MLP neurons of a small language model. Each row is named by its layer, matrix (up: input weights; down: output weights) and neuron, and shows model dimensions 288-383. Each number is 500 + 50 x the weight over its row's rms, rounded and kept within 0 to 999. Numbers have three digits each.
After each neuron's rows, "raises" lists the tokens whose logits its output raises most directly, leaving later layers aside.

L7.up401:565447620520456502496564482551405553516521586493570421480530478499413496473506574450580448514566529492571487527526379579529582441497478502537517554502476479459576450495508535518485520498483450451454459520456525461491521518554471474549520517446486390513489527471456504477475492427499502626
L7.down401:520517548472522496526573523519537537555521453536494467522514533559482503507477498549592532524528559389424453523486532468496467503433499492478560498461507495527555534466461586540537489494472463484442516488432527475390557565467502472461606540508415519499497485439491505502516481435423559493
raises: "ism", "s", "ois", "ess", "shire"

L7.up1235:525557452494535497530507469450496501571560422512473535478495557589520527427472426541437535479368408557480572470467542548561526455501410459491489506484523430445585512420490524468510592472434438481565450410539474481492539523520523437533508489498492586483525507450512484407530612577454556484
L7.down1235:509454532459443463442478463554474594474457569461512497496455533489558436549527622459492434590607518480503486548577433484453502554492557465444453470597436565503510540466552544509409540492489565582539587539594446521470494467513538529452513421518548511453538491562501471533472446387476543529
raises: "ly", "ently", "ually", "ifically", "ially"

L7.up2333:521475536639608524523487557432525569468546538473435542485541507495448540493444543537528471494548542486530531515577443456494549510534462498542410494566477426519486439519418488507585550498601469572557555479552546527486453439518606500499522479439452525522489467485435559519550420498516525554
L7.down2333:437463528464565500486505505567458498519566515531520535429478408483458540549503488450450514500523469463538535621463490419612498549474522470514500528436483465503568565482460531454445414424522499458542546417557583514424543465487608473521428501418513465416440462513481475503505510503521575544
raises: "ud", "one", "ig", "usion", "ude"

L7.up954:453430486508558471497432396397552537492529522552597559541417476477564428541506437414491493495380544514554529489574524490603569528597535461429542391627504484466503487435518518510480459468536485585553550467436422465462530449492404495548490519477491472520560594510577480525445524556436527510
L7.down954:447504574451489462420587461501584548526546483457480463612582504605492480465540520414503519480509601346547506485554473535563602497551551368583362469443474485427548474448484506458449457478444445532549504591513545498469457415463572445452389512513525485589488524567450535537471503428474556620
raises: " awards", " Honor", " Award", " Awards", " Bronze"

L7.up2007:518604515492560477470491497486430557509531587599482492458513500531451511488526445521503524510439456540498514579545588566428408559482512547504378481457533473550571581587510452477457525509512485429532466490486493547471468491534531503486526507500473427440578464376491441459502491423449434507
L7.down2007:483544442416602508481410412592469532488538517488587525482442440541444523568465460539528529527500470494484553579476384546519487518520509524457420514487592532554464538541498444464442544469507493508461598456479468480580434558596478485474474466498539496502472501509469486438516459511549453536
raises: " judge", " professor", " writer", " engineer", " CE"

L7.up2338:530550562536509436526531484433488454473415591446498502446380521468518485538513589513477462527569447412382476453449563577443482522498513518494519540545494553427457618413529515522437538497479516339620547526523460476584484524546574440544453477531492454406521428464458549485452546495457566503
L7.down2338:503478583549470514563645480585532445534442563489460466391533509394584482469521550451409462579609389477509489454481488433501575496525483506540417465530450583500510479492504443500411598497525403537541541492460510542553459482398530539521453534494512543482559565385473470540423638576477482385
raises: "col", "rit", "cept", "rel", "com"

L7.up388:494491416431473569580500559465525459430414465411521489471407484604521467537519444576453434483539469481488481431552485513409511462483604496461443558482586546541512447509582512437556461533516507546554504528499464503519449474463488659488505549544495520532533478458494437501393461474470461505
L7.down388:454522552461475519538455404431572534546409528495392420548479466452458505477474441409427480525539508533474584521445350500503497519488574418524565543570571599539475517424368463417538506456479489466515521458504464435558469570542520550571482514551532509461487517582509420385480391403506496528
raises: "ball", "out", "light", "ows", "overs"

L7.up1452:443482517498490403545436538508529626475469578598520447522531538534525587435547561456536436467471416530484563478573523536560546533542472554518498549496459481463542561532502406517510496479506518473520462469480467477579531548483482439521529457611482487490459501567480548575457586563544494432
L7.down1452:517529516366509467519430412468500458463511425537487449526471531521440532562511541397498486553475495514432500437538524572583600500471614509598473466498514491586476525400521448543524446520579465503536480508452484515526454480537452455471520518637420530503518447546470600391506501570436524427
raises: "r", "rate", "ris", "ral", "rat"